Weights of a small transformer language model.
Size: 13 layers, width 384, 4 heads of 96, MLP 1024 GeGLU, vocabulary 3944, 24.5M parameters.
Architecture: RMSNorm before each block, rotary positions, no biases in attention or MLP, tied embeddings.
Training: a variant of Adam for these matrices, 13984 steps.
MLP neurons of a small language model. Each row is named by its layer, matrix (gate and up: input weights) and neuron, and shows model dimensions 48-111. Each number is 128 + 32 x the weight over its row's rms, rounded and kept within 0 to 255. A neuron's up and down rows have the sign that makes its largest values positive.
Before each neuron's rows, "fires after" lists the tokens most often just before its 100 highest values on Wikipedia text that the model never trained on. A number after a token or word is its count.

fires after: " the" 25, " a" 10, "il" 8, "c" 5, " e" 5, " st" 4
L6.gate953 [131  86 103 170 119 159 101 153 187  99 138  92 126 149 128 147 130 134 107 113  75 181  91 139 115 122 126 123 146  62 131 160 116 121 110 171 122 140 145 146 117  76 128 133 123 160 141 155 124  83 173 158 149  83  74 116 144 132  87  81 186 127  79 115]
L6.up953 [177 154 161 153  59 121 150 150 196  46 141 106  87 181  64 164  87 108  64 173 170 116 134  98 134  66  99 193 125 173  94 115 128 138  98 107 116 128 105  76  78 121 195 144 137 106 152 111  60 154 122 145 151  78 115 120 148 119 123 137  84  95 108 124]

fires after: "h" 36, "em" 13, "z" 8, "m" 6, "d" 5, "im" 5
L2.gate81 [170 117 114 185 150  85 132 131 131  99 138 112 133  87 119 103 148 142 142 155 141  79 168 151 109 164 164 110 135 161 128 167 176 145 155 145 107 127 187 126 126 100 127  98 151  84 128 103 145 130 115 158 160 133  78 167 107 156 115 139 112 132 130 123]
L2.up81 [141 109 120 127 116 110  96 195  64 122 134 130 166 170 114 115 118  84 132 151 161 144 122  69 190 153 142  96 148 162  94  91 108 157  74 144 129 154  74 146  98 120 185 110 111 179 115 120 126 127  75 141  77 156 128 115 160 142 139 144 124 144  76 100]

fires after: "ft" 16, " ar" 11, " fl" 10, " h" 5, "x" 5, " dec" 5
L4.gate531 [112 151 136 184 185  99  63 148 138 113 173  87  97 138 104 167 141  84 130  89  79 141  90 104  99 120 196  98 141 134 101 146 221 161 142 141 116 160 155 124 160 183  86 120 134 117 125 188 117 122 146 173 123  89 114  83 166 116  51 198  67 121 136 141]
L4.up531 [137 125 142 114 124 139 116 109 192 166 156  57 119 182 112 200 141 152  51 153  60 130  91 108 129 122 142 121 140 101  28  98 101 149 126  96  88 149 110 148 131 175  98 159 115 113 164 118  37  91 111 159 215 123 128 138 151 126 108 114 152 123 105 105]

fires after: " (" 27, "==" 10, ".\n\n" 9, " \"" 7, "/" 5
L4.gate493 [180 138 145 127  89  63 191 131 101 137 105 124 121  86 113 116 115 147 135  89 110 145 186 148  99 150 100 165 108  64  63 136 106 150 162 131  95 123 132 149 155 120 150 181 141 148 152 113 158 124 165 104 142 148 175 138 163 122  87 130 183  99 126 104]
L4.up493 [126  75  94 117 102 138 163 140 142 124 166 142  94  95  82 168 112 106 160 139 136 168 141 144  94 114 150 132 114  79 143 104 127 150 133 166 113 148 105 112 147 150  95 160 102  71 130  99 136 147 122 102 142 151 117 134 126 100  75  86 158 141  77 124]

fires after: " n" 25, " a" 16, " the" 14
L2.gate926 [ 73 204 131 155 141 127 146 111 102 144 113 136  99 149  88 109 169 127 127 132 134 110  77 114  91 132  88 164  89  98 127 157 169 131 135 103 110  96  56 121 103 143 209 123 158 182 118 108 114 195 100 161 103 105 121  87 109  59 146 137  93 156  94 139]
L2.up926 [148 149  95 181 168 109 150 129 123 122 146  81 136  72 114 144 159  91 121 150 150 148 150 131 149 105  86 127 109 161  36 136 180  78 123 193 156  92  84  86 104 149 173  80 133 150 139 171 116  78 147 117  88 179 140 112  87 107 190 111  96  93 176 102]

fires after: " G" 23, " v" 19, " g" 12, " C" 8, "ide" 5, " c" 4
L2.gate183 [163  91 159 119 146 141 102 143  65  81  74 126 127 186 132 144 193 157 145 139 129  92 101 116 139 204 168 145  77 150 171 126 128  88 175  93 145 134  78 135 115 193  94 157 106  88 100 145 111 180 122 124 135 116 139 139  85 130 121 157 126 171 118 131]
L2.up183 [137 104 138  94 177 108 167 118 173  94 100  85  77 149 140 152 113  88 103  88 169 179 131 149 116 155 106 177 103 124 125  94  84 105 178 201 138  94  77 110 131 122 108 142 174 142 184 161 135 161 153 123 140 151 148  92 132 114  70 131  89 117 170 130]

fires after: " on" 17, "On" 11, " G" 8, " for" 7, " g" 5, " On" 4
L6.gate934 [ 85  85  84 121 112 106 124 156 130 116 128 121 133 155 123 196 117 151 110 128 127 134 124 178 153 104 121 107 137 183 140 107 173 124 146 182 183  68 169 105 198 109  96 181 172  89 110 154 151 154 107 125 178 149 148 130  99 135 151 135 138 103  85 139]
L6.up934 [174 135 130 119 189 125 134 106 137 178 149  64 104 114 128  39 153 170 130 168 127 140  87 116 124 165 137 132 150 128 145 103 169 110 126 118 118  96 178 100 137 124 155 111 167 128 140 119 110  84 125 141 118 110  56 168 135 121  80 119  72 117 145 138]

fires after: " c" 22, "th" 11, " C" 8, " d" 6, " ex" 5
L6.gate693 [123 104 143 172 131 153 136  84 140 112 122 117  78  74 143 108 209  69 168 124 133 155 118 126 125 121 133  99 169 147 141 134  59 115 154 116 119 125 134 111  58 112 179  94 161 132  76  92 169 110  95 146 103 142  26 146  87 102  78 167 134  78 160 134]
L6.up693 [134 159 163 142 147 142 155 139 143 111 124 175  90 135 140 153 146  78 176 133 156 201 145  94 130  91 127 122 144 108 137 110 190 119  89 201  94 117 115 135 128 124 154 125 128 150  86 148 125 119 173 109 112 106 193  98 168 131  90 166 142  95  86 119]

fires after: " |" 16, "." 10, " L" 9, "==" 6, "\n" 6, " Re" 5
L6.gate504 [156 133 135 121 145  66 137 106 106 142 138  79  90  58 170 158 193  99 102  89  67 175  90 104  69 180 131 160 102 112 147 144 184 107 132 134 177 160 140 153 179  98 140 119 193 150 149 155  82 127 119 175 163 158 117 114 118 193 165 105 133 109 139 139]
L6.up504 [169  79 195 115 139 122 140 108  89 113 108 148 123 155  47 134  80 137 148 102 146 115 119 112  65 171 131  71 113  89 133  92 210 110 153 188 107  89 160  96 136 157 170 140 103  87 169  66 118 122  87 112 118 200 100 148  51 134 211 154 138 141 104 172]

fires after: " B" 32, " L" 12, "b" 11, " T" 4, " |" 4, " b" 4
L2.gate289 [ 98  90 132 192 116 146 136 108 164  66 156 148  91 154 155  94 136 145 123 137  98 135 114 140 121 101 176 146 163  86 124 109 123 101 159 152  75 123 141  81 113 149  79 127  99 117 176 104 158 114 210 134 153 144 104 144 141 148 155 126  88 194 149 161]
L2.up289 [116 130 125 155 125 103 110 140  97  98 150 122  99  90 120 167 126 146 108 119 110 117 191 148 145 161 119 117 136 141 122 102  93 124  90  76 112 162 255 104 163 153 100 147 117 150 113 125 103 131  51 178 113  99 157 128 116 160  90 133 102 120  85 181]

fires after: " J" 15, " P" 12, " G" 11, " j" 8, " p" 8, " N" 7
L2.gate317 [129 119 113 132 143 114 130 154 118 141 113 114 113 125 115 135 172 190  98 122  88 111  98 141  64 150 147  97 147  63 106 178  89 133 114 156 145  94 119 163 125 116 105 146 178 107 121 187 120 128 110 121 110  58 107 149 138 149 101  93 162  97 108 141]
L2.up317 [154 116 114 155 107 185 153 151 105  95 152 127 151 137 131 118 114 101 120 162 171 153 164 159 154 159 162 113 134  99 130 182 120 145 156 131 139 140 120 102  82  98 102 163 106 127 113 121 118 121 114 134  52  74 111 129 101 138 104  93 119 130 105 174]

fires after: " the" 42, " a" 11, "0" 9, " A" 6, "," 4
L6.gate948 [130 171 114 125 114 155  81 131 106 165  90 199 126 107 130 111 106 112 134 120 150 138 119  93 157 158 104 156 122 121 114 131  83 137 143 155 122 124 112 155  86 164 141 184 168  50 193 164 155 159  82 169  91 158  68 109  70 111 150  96 114 127 174  78]
L6.up948 [150 159 105 139 135 144 118 158 152 110  39 127 175 154 122 107 142 127 101 147 127 149 133 126 115 159  91 109 154 111 127 106 177  96 192 157  67  93 125 122 133  90 170 108 164  87 140 122 140  97 145 121  77  57 131 135 124 109 127 140 113 137 101  98]

fires after: " P" 24, "," 17, "P" 16, " p" 6, "V" 5, " " 5
L2.gate117 [138 139 133 124  84 154 100  87 122 161 168 120 116 138 147 159 129  97 127 136  97 211 177  75 146 103  96  69 158 130 103 157 123 187 145 166 144 159 153 147  77 100  81 169 145 103 208 146 176 151 147 127 121 127 102 148 123 164  96 108  56 149 128 135]
L2.up117 [111 138 189 119 108 117 124 159 122 155 173 125  96  83 154 123  97 149 103 181 166  97 147 151 132 187 101 115 131 151  77 129 112 123  99 165 118 128  68 112 183 165 146  95 184 118 147 109  59 127 105 109  92 147 184 123 115 152 104 107  85 134 121 192]

fires after: " the" 23, "," 15, " a" 11, " at" 8, " K" 4, " ent" 4
L8.gate690 [121 187 119 161  90  83 137 185 111 124 152 205 101 167 173 146 112 126 187 119 100 148 116 153 145  73 126  83 221 176 110 150 105 136  89 148  83 106 141 120 129 149 138 117 118 112 187 154 160 127  66 127 152 124  72 139 106 115 128 125  86 126 153 158]
L8.up690 [151 108 136 156 131 172 105 119 158 163 136 133  66 120  53 157  63 102  94 114  96 105 155 131  95 102 169 136 169  77  89 132 108 114 133 116 117 134 152 116  87 112 155  77 119  88  86 119 103 122 151 111 165 102 111 154 139 126 104  58  75 102 179 136]

fires after: " A" 12, " E" 10, " P" 9, " W" 8, " S" 8, " M" 8
L2.gate393 [100 171  97 135 113 143 108 126  94 166 112 137 136 164  91  86 144 156 136 132 134 153 138 132 124 115  77 176  71  93 170 132  37  95 165 192 164  57 145  89 149 122  58 115 157 142 146 160 159  82 139 174  91 176 148  61 143 162 112 135 151 119 135  99]
L2.up393 [111 153 130  83 153 129 143  83 166 113  92 148 115 107 123 124  86 156 128  86  98  92 132 136 134 106 135 109 160 105  93  86 141 102 122 148 145 105 138 126 146 139 146 169  61  94 133 132  88 122 200 147 102  64  93  60 151 121 119 118 100 113 146 112]

fires after: " C" 34, " c" 9, " St" 9, " No" 9, "A" 5
L6.gate493 [168 180 175 114 116 104  82  46 158 112 113 129 124  87 105 169 162  67 199  96  53 150 169 134  79 112 137 101 159 161 190 159 176 142 171 160 131 107 161 166  52 127 122 110 112  77 118 127 202 117 187 127 109 150  98 165 111 164  91 103  99 106 164  89]
L6.up493 [138 160 124 114 161 190 146 116 127  92 117 139 113  73 119 143 137 101 146  92  96 161 124 120 121 104  55 100 156 110  62 162 110 115 108 170 165 115 184  66 187 118 124 144 127  94  77 110 150 123  89 139  82 145  92 134 165  92 178 104  88 160 103  85]

fires after: " b" 15, " B" 14, " whe" 8, " bel" 7, "l" 6
L4.gate329 [138 102 119  90 111 185  97 151 185 119 123 124 117 122  86 192 128 151 146 165 114 162 163 155 111 135 211 176 141 118 152 130 126 127 134 134  87 131 185 102 155 129 141 123 118  94 148 144 196 150  97 104  87 146 184 140 122 153 222 125 160 129 109 103]
L4.up329 [ 84 162 125 136 164 156 105 136 115  80 137 134 107  49 219 118  83  98 139 170 118 132 111 151 137 110 125 137 103  72 143  63  98  65 171  98 122 108 153 106 125 196 132  88 173 145 140 156 120  92  58 135 112 200 150  62 120 136 157 139 172 118 121 111]

fires after: "." 25, " n" 8, " N" 7, " C" 7, " S" 6
L4.gate108 [219 138 139 133  85  89 107 142 114  91 124 126 106  83 117 103 160 167  97 127 115 139 100 138 130 186 110 110 169  89 162 104 109 150 157 126 127 105 130  99 167 125 144 106 205 110  86  98 158 103 140 116  98 136 224 140 138 105  76 164 160  89  97 164]
L4.up108 [107 154 123 137 118 163 102 136 105 138  94 125  52 118 135 161 174  96  96 140 148  99 210 151  84 102 138  70 158 103 152  88 101 117 168 120 124 130 194  64 133 123 160 108 190 160 129 185 112 109 135 157  81 148 163 107  97 120 100  77  81 118 134 147]

fires after: " L" 16, " l" 12, "L" 8, " F" 7, " B" 7, "." 6
L7.gate221 [166 106 138 174 110 138 143 146 180 158 107  48 148 141 197 136 144 145  94 118 138  94 137 134 169 112  71 117 147  97  92 117 198 126 115  99 146 158 165 134  74 115 143 127 210  49 171 144 129 138 155 142 107 161  36  88 109  87 157 130 143  89 103 150]
L7.up221 [116 123 107 144 111 123 155 179 155 133 131 139 132 128 108 118 107 102 154 157 111  46 170 118  85 114 137 144 160  93 165 110 149 118 139 123 113 101 109 162 110 181 126 134 169 127 160 144 129 153  69 126  95 159 133 139 101 163  96 146 135 167 104 114]

fires after: " G" 22, "math" 12, "ob" 9, " D" 8, "he" 4, " st" 4
L7.gate89 [152  98 104 104  98 151 102 116 125 162 166 154 112 103 115  76  96 106 105 111  82 140 131 138 131 100 162  68 118 135  92 133 110 181 159 127 123 141 132  85 167 158 189 111 108  90 137 108 163 125 123 128 174 122 119 140  84 154 199 119 151 129 119  86]
L7.up89 [158 116 166 124 106 116 125 124 177  72  78  87 110 141 136 174 196 108 140 136 140  83 141 130 129 119 191  90 125  95 103 137 119 131  76  95 121 177 129 120  63 111 151 120 171  36 115 115 179 121 156  80  63 156 139  96 140 157 110 179  58 108 108  85]

fires after: " h" 16, " t" 13, "il" 10, " a" 7, " H" 5, "," 5
L6.gate760 [133 137 136 181 136 196 130 162 154 108 108 120 110 133  94 119 130 171 130 160 110 175  92 123  73 104 122 129 148 137 187 161 135 184 119 123 122 108  62 147  93 130 102 139 121 123 154 196 129 174  85 150 132 145  87 108 103 103 105 153 154 133 143  94]
L6.up760 [130 106 167 118 118 120 123 113 168 126 138  54 136 113 155 130 145 105  83 117 148 140 124  86 168  81 144 157 131 141 123 102 181 177 164 106 161 118 144  80  86 180 141 103  65 115 166 130 144 101 108 150 107  96  56 161 133 100  97 114 133 191 124 101]

fires after: " G" 21, " cont" 11, "g" 8, "-g" 5, " g" 5
L4.gate892 [138 144 154 122 165 114  78 124 128  88 120 127 104 133  95 165 128 125 170 204 109 142 160 149 168 116 117  87 175 154 167 145 141 111 129 111 151 117  94 113 167 141 134 145 144 102 101  82 169  99 167 169 147 157 192 141 170 183 143 138  87 174 132 197]
L4.up892 [125 132 147 121 157 157 126 122 139 137 159  68 158 142 124 166  76 151  73 101 180 139 109 134  57 152 183 127 102  85 145 133 149 139 142  78  91  71 164 171 130 172 110 128 125 108 134 110 103 176 144 133 139 171 147 182 170 176  75 161  96 140 144 128]

fires after: "1" 19, "2" 13, "4" 8, "15" 5, "6" 5, "3" 4
L10.gate832 [102 166 110 114 106  91 103 149  76  96 130  51  55 116  54 163 111 135  94 129 109  89 104  41 126 183 130 124  66 137 159 129  96  74 124 107 159 137 105 140 167 134 174 117  86 188 138 173 131  95 129  90 102  95 159 149 170 149 188 103 103 132 147 132]
L10.up832 [ 93 130 125 153 116 105  88 135 139 128 155 137  82 100 125 209 145 153 123 102 162  95 113 152 189 157 159 110  78 192 110  99 135 110  97 139 192 123 146 144  89 135 147  76 127 127 143 143  91 130 140 125  85 137 154 197 136 150 107 103 105 143  74 139]

fires after: " in" 28, "," 12, " (" 7, " |" 6, " at" 5, " the" 5
L10.gate1007 [125 170  75 122 176  90 144 113  95 108 164 172 139 103 162 105 125 131 175 195 156 153 132 152  83 140 117 118 129 144 154 147 155 114 131 131 117 169 162 114  96 129 135 128 174 151  96 133  67 157 106 154 142 168 197 156 114 139 123 125  92 140 195 100]
L10.up1007 [ 80 188 129  99 107 130  84 124 112 123 119 154 121 159  93  83  91 181 120 125 127 117 130 242  99 134  91 146 129 135 148 129 174  85 149 139 131 115 120 128 105  99 195 140 137 104  99 103 130 136 135 139 170  75 176 209 125 161 111 111  58 100 221  92]

fires after: " t" 21, " d" 10, " T" 9, " s" 7, " w" 6
L2.gate799 [135  51  95  80 117 152  56 180 105 156 118 123  99  60 110 134  70 147 162 130 114 100 145 147 112 117 119  91 132  87 108 109 112 104 165 113 148 175 159 168  98 102 157 165 109 157 189 163  94 124 112 143 173 179 118  90 157 158 127 133 102  82 190 124]
L2.up799 [104 104  94  96  96 116 114 117 158 153 121  73 125  94 158 154 179 149 143 160 108 183 111 101 102  64 121  75 166  94 125 115 104 129 108 140 133 149 183  98  84 149  33  34 167 105 133 101 128  96 150  72 173 150 142  77 191 166  64 121 151  85 151 106]

fires after: " " 79, "–" 17
L10.gate521 [206 130 161 149 116  80  89 163 122 157 162 137  95 131 141 127 130  64 131  81 131 107 118 150 104 176 109 142 135 131 129 115 127 183 156 111 182  70 164 111 132 108  67 157 179 143 149 150 142 113 113 198 174 115 128 158 179 202 140 116 165 188 124 172]
L10.up521 [151 138 120 136  83 124 159 157 158 164 142 150 125 125 127 120 114  82 128 119 186 116 118 121 147 146 165 103 122 164 147 107 110 165 135 168 134  82 185  98  95 112 107 187 180 206 158 161 148 152 123 138 150 165 112 153 144 143 125  77 145 166 112  96]

fires after: " the" 18, " A" 14, " R" 10, " V" 5, "29" 5, " a" 5
L2.gate931 [171 116 129  92 140 139 128 170 126  96 141 105 129  75  88 106 107 150 180 141 154  90 142 138 141 204 176 118  96 108  82 125 143 118  52 160 175  93 119 151  48 154  85 102 180 136 131 215  99 151 143  80 148 101 115 154  83 126 131 160 132  89 130  93]
L2.up931 [ 86  89 131  40 206 115 120  67 201 145 150 119 170  67  86 148 118 109  94 174  92 123  85 140 104 136  99 127 130 141 183  71 184  70 122 115 160 121 108 123 164 115 163  84 120 107 148 147 119 157 107 119 155 130  97  87 118 171 140 114 163 154 138 112]

fires after: " p" 30, " P" 7, " Pol" 5, "P" 5, " str" 5
L2.gate215 [166 144 165 144 169 135 156 114 188 156 151 102 143 107  94 132 148 170 165 115 114 150  73 129 159 115 116 116 113  75 118 102 164 128 126 130 136  95 122 202 125 173  95  96 138 140 121 123 122 102 161 119 136 140 118 153 118 136 175 150 158  96  54 137]
L2.up215 [ 92  96  84  93 119 137 134 127 115 166 176 111 214 143 136 139 162 136 100 137 164 199 168 101 130 140  81 147 136 189 127 190 199 114 151 102 165 114 137 194 119 205 131 130 155 144 140 105 150 144 135 146 154 108  99 116  93 200 120  53 131 185  34 186]

fires after: " \"" 21, " M" 9, " E" 6, "ic" 6, " I" 6, " N" 6
L6.gate87 [172 144 115 163 123  76 119 108 139  85  87 172 149 126 158 134 107 142 100 181  90 162  77 162 100 144 122  94  87  97 156 167  96 147 109 161 169 111 112 223  93 143  74 201 158  90 133  80 114 125  95 167 102 113 145 185 177 123 143  80 149 112 135 123]
L6.up87 [ 47 165 137  70  87 169 111 122 140  75 121 185 115 123 168 152  83 157 142 101  92  87 130 122  93 131  62  86 113 120 122 138 164  60 145 106 141 161 120  90 117 134 151 129 155 109 105 141  84 140 109 132  83  83 240 122 147 124 123 160  88 111 130 140]

fires after: " r" 22, " an" 10, " a" 8, " R" 8, " new" 6, "r" 5
L2.gate175 [ 97 106  87 111 164 100 104 125  64 120 128 181 123  95 122 156 153  75 161 145  71  59 124 121 168  83 112 175 112  76 102 158 147 130 113 147 154  91  57 161 146 114  94 136 123 145 137  99 150 143 110 150 103 117 155  55  72 142 119 185 133 129 159  85]
L2.up175 [154 126 129  82 147 108  91 106 157  95 153 108 154  68 125  83 172 105 131 111 121 165 119 116 114 156 166 127  71 146 147 111 134 111 123 121  83 148 150 128  60  63 180 131 100 163 120 113 144 167 148 127 164 149 150 129 123 120 168 154  80 148 108  84]

fires after: " N" 25, " not" 12, "N" 6, " Qu" 6, "am" 5
L4.gate620 [122 102 151 110 172  90  80 144 159 168 127 111 133 135  81  86 157 122 143 165 106 145 114 140 152 182  97 124 152  86  97 134  97 131 144 120 181 128  61 133  50  84  90 132 179 170 148 173 155 118 115 149  65 111 104 191 149 169  96  93 188 164 116 102]
L4.up620 [164  95 125  87  80 172 119 136 106 137 107 144 149 134 159 100  98 145 124 131 144 108 188 231 115 113 126  92 187  91 105 165 102 150 128 125  76 139 118 103 152 151 140 166  53 143 125 110 112 119 115 126 107 141 162 173 110 152 118 120 100 185 101 206]

fires after: " p" 19, " P" 12, " M" 11, " C" 5, " c" 5
L2.gate775 [106 126 115 133 119 172 125  98 171 167 169  91 115 118  91 189 103 110 167 120 108 127 141 133 108 174 106 201 105  60 107 104 121 110 182 140 253  85 175 106 174 104 111 124 129  86 178 150 149 129 107 204 116 119 167 116 168 119 147 115 143 110 206  87]
L2.up775 [149 139 132 140 117 141 135 154 131 157 122 127 126 128 113 137 124  76  93 159 110 111 141 129 124 105  58 129 153 106 116 138 143 147  93 174 158 101 152 132 103 126 120 131 159 138 175 147 105 157  60 113 136 124 110 109 111 141 114 129 115 104 162 180]

fires after: " " 54, "–" 15, " (" 5, "-" 4
L10.gate479 [138 147 122 133 172  87 115 156 157 136 145 108 114 115 116 111 128 105 101 103 101  78 149 108  94 169 180 114 138  70 181 151 224 130 198 157 140 137 179 141 120 115 160 174 124 103 147 141 142 138 141 137 108 170 117 168 122 128 107 157 128 147 107 182]
L10.up479 [159 138  95 156 198 157  59 128 121 137 156 137 153 104 112 149 103 139 166 191 146 125 104 109 137 129 152 126 111  73 107 146 117 189  79 121  93  93 124 122 146 124  33 162 129 109 107 147 105  78  81 170 185 124 137 156 127 111 169  79 170 137 105 124]

fires after: " sh" 15, "." 11, " Sh" 8, " g" 7, "l" 7, " l" 5
L2.gate852 [126 152  85 134 105 108  60 107 106 132 114 152 129 109 151 151 173 149 121 135  94  92 104 120 150 110 132 197 178 120 153 131 138 113 157 127 144  96 108  82 114  66 111 124 100 108  93 123 122 131 149 100 165 224 136 135 137 165 161 142 113 102 133 101]
L2.up852 [ 60  96 164 101 135  71  96 116  60 139  96 115 124 122 201 185 141 130 105 154 116 110  79 113 129  94 152 174 153  78 130  71 134 173  86  91 127 148 163 124 134 161 104  62 159  93  61  98 154 137 114 147 131 208 159 136 109  96 136 131 126 118 179 110]

fires after: " has" 15, " P" 14, " S" 10, " had" 7, "P" 5, " p" 5
L2.gate257 [151 169 129 144 126  65 151 152 136 144 152 124 155 145 166 116  80 151 124  88 128 124  78  48  88 168  98 106 166 108 103  85  93 139 167 125 116 106  63 148 106 143  84 134 151  97 146 135 185 113 166 123 190  89 117 110 188 131 126 150 116  95 145 139]
L2.up257 [187 120 112 127  70 133 129 133 194 144 184 104 112 108 165 167 193 170  93 124 122 134 101 100 125 151 113  86 147 162 113 183 133 112 168 161 110  85 106  87 119 130 129 146 160 131 104 146 107 100 101 103  79  78 125 149 158 137 170 131 168 164  91 106]

fires after: " \"" 17, " (" 13, " P" 13, " p" 8, ".\n\n" 6, " C" 5
L7.gate410 [167 135 109 150 142  64 147 144 144  89 131 144 132 133  73 199 101 162 153 134 133 115 118 133 105 211  75 111 112  99 133 116 109 113 165 106 122 104 182 164  37 100 165  86 198  81 108 124 110 143 149  48 144 136 121 101  84 149 114  74 141 156 128  88]
L7.up410 [112  94 109  90 155 111 115  88 115 114 120 114 146 191 111 146 169  44 137  94 141 217 134 145 112  99  85 156 152 134 123  87 120 138 117 112 125 143 155 104 114 191 102 212 126  74 124 117 130 114 131  41 156 159 110 152 121 147 138  76 137 132 159 129]

fires after: " C" 34, "S" 8, " m" 6, "-R" 5
L2.gate524 [110 115 191 166 112  96 121 121 144 115 130 167 151 153  46 155 107 108 122  94  91 120 135 158 177  98 115 132 130  74 156  91 186 137 157 131 141  93 122 160 136 122  15 153 129 110 179 236 149 144 122 112 150 131 149  63 146 142  94 174  96 146 190 127]
L2.up524 [144 146 141 136 160 143 108 126 134 127 105 139 137 180 155 150 115 142  80 113 107 151 121 160 163 107 107 122 151 175 182 107 138  86 120 104 141 110 118  98 133 153 115 137 169  45 136 135 165 118 116 168 150 142  75 120 141 179 145 124 139 118 134 212]

fires after: " p" 36, " P" 6, "ic" 6, " dou" 4, "″W" 4
L2.gate262 [176 117  85  89 131  88 153 103  91 109 142 128 111 108  71 195 159  65 136 137 123 115 154  83 120 128 114 100 136  91 146 128 145 136 125  89 145  68 164 129  39 148 123 159 100 182 146 143 122 130 124 142 104 161 141 128 143 159 156 147 121 114  76 113]
L2.up262 [176 191  76 144 141  85 180 120 204 102 144 103 114 136  48 113 119 144 143 151 191 146 127 113 157 140  86 142 107 172 175 111 110 106 136 133 143 131 138 176 100 210 117 112 151 140  97 113 142  86 117 217  93  82  93 158 143 195 138 110 117  85 146 113]

fires after: "al" 16, " Sh" 12, " sh" 8, " whe" 8, " j" 7
L4.gate873 [ 90 130 173 117 127 159 118 151 138 144 149 110 158 145 101 152 120 155 107 157  70  93 155  59 146  65 181 130 139 126 124 178  92 111 122  96 203 154 108  96 136  84 108  76 141 150 148 150 134 122 169 104 129  79  68 177 101 138 143 108 171 139 156 165]
L4.up873 [ 94 139 151  95 162 121  72 112 109  75 103 168 169 137 112 204 160  76 177 139 165 120 151 141  97 129 185 151 104 102  95  11 155 109 164 129 149  92 116 132 106 102 135  99 160 177 109  78 127 123 178 101  67 173 175 118 183 140 141 116 169 145 132 159]

fires after: " " 28, " over" 8, " age" 5, " than" 5, " total" 4
L10.gate610 [168 166 127  97 196 151  65  95 116  55 109 122 105 104 120 143 146 159 102 134 122 157  72 115 158 195 180 143 103 140 192 137  80 115 128 116 148  96 119 161 193 114 157 138 153 103  98 119 127 168  78 147 149 135 146 146 161 158 108 179 155 134  90 205]
L10.up610 [ 79 192  96 136 148 119 134 100 165 135 118  70 122 139 178 122 146 129 108 139 201 114 106 145 124 139 119 162 143 153 139 116  82  53 105  98 114 144 115 164 138 153 126  81 150 146  69 111 115 116  85 184  84 152  93  87 147 119 178 142 120  70 120 145]

fires after: " " 61, "." 8, " p" 5, "–" 5, " (" 4
L2.gate465 [160 172  87 139 162  95  99 160  55 142 175  69 118 138 113  96 155  91 109 169 130 155 177  99 165 128  80 101 102 168  60 132 117 189 140 115 125 189 135  95 142 175 114  74 157 100 100 120 138 152  98 167  63 142 158 156  77  88 148 129 106 178 126 111]
L2.up465 [139 137  75 126 194 139 116 113  60 164 175  86 125 140  80 158  94 158 103 179 124  99 145 124 102  79  53 123 134 138  49 137  90 140  76 100 105 102 162 111 109 171 140  93 139 143 152 142 110 141  95 203 109 137 128 114 130 108 141 163 156 183 156 103]

fires after: " |" 32, "|" 16, " " 8, "1" 6, "3" 5
L10.gate664 [141 102 109  80 110  46 133 151  38  76 151 132 127 156  90  91 113 135 118  85 112 153 175 149  97 149 113 147  96 110 128 121 142 134 100  91 147  92  80 154 120 158 159  96 135 143 124 107 156 111 136 107 135 137 114 100 131 133 168 136 106 107 126 174]
L10.up664 [163  87  66 112 158 105  91 129 110 105 179 150 111 205  66 175  52 122 111 135 135 157 120 143 104 110  72 151  86 132 115 132 190 124 139 149 187 108  78 149 124 126 168 184 175 109 210 187 131 128  95 112 110 149 116 136 160 107 108 161 131  99 140 138]

fires after: " " 66, " (" 9, "." 7, " |" 5, "2" 4
L10.gate425 [169 134 117 140 102 155 182  98 118 190 121 111 173 155 139  95 145 160  87 144 128 162 119 127 196 117 138 121 137 154 123 164 160 110  98 101 136  74 118 123 125 157 137  28 182  96 146  68  66 194  97 172  74  78 165  96 131 139 142 116 113 152 160 104]
L10.up425 [159 149 135 148 162 132 152 118 111  89 134 102 106 121  87  84 146 113  98 157 114  82  86  70 110  94 161 202 131 155 151 141 153 143 150 165 160 106 110 161 109 171 151 161 141 113 137 141  96 125  96 115 159 166 210 142 147 132 211 108 105  70 111 138]

fires after: "C" 21, "L" 8, "M" 7, "A" 7, " pre" 5, " D" 4
L2.gate174 [ 64 139  93 108  89 132 102 191  93 157 158 123  89 151 191 125 141 125 114 154 123 132 127 118 159 170 143  82 171 148 119 143  79 113  97  99 127 134 172 158 125 123 150 180 168  75 135 139  86 144  80 174  87 154  97 132 133 123  90 104  90 164  82 161]
L2.up174 [ 87 163 110 146 200 126 113 105 104 153 157 126 159  84  95 153 125 141 157 149  94 143 154 190 146 102 111  93 164 124  74 141 118 136 214 240 108 120 203 138 107 157 104 142 187 129 103  97 143  89 129 165  95 142 132 100 150 152  96 140 149  46  87  88]

fires after: " G" 26, "G" 9, " Ju" 8, " dr" 7, " H" 6, "-g" 5
L2.gate678 [104 139 117 130 143  86 122 137 100 115 109 111 115 113 105 144  79 149 145 154 106 137 130  75 125 102 164 135 141  94 129 148  90 188 146 133 158 160 183  84  77  53  53 181 137 157  99  68  87 133 157 133 194  97 183 140 191  88 127 110 138 134 156 153]
L2.up678 [123 121  85  89 166 111 142 130 110  92  89  79 154 183 138 171  99 156 177 189 148 103 129 140 120 147 113 181 122  91 139 108 143 111 155 107 128 113 192 131 106 117 103 112 170 174 158 192 110 143 116 147 200  97 140 162 130 135 150  90 109  89 143  87]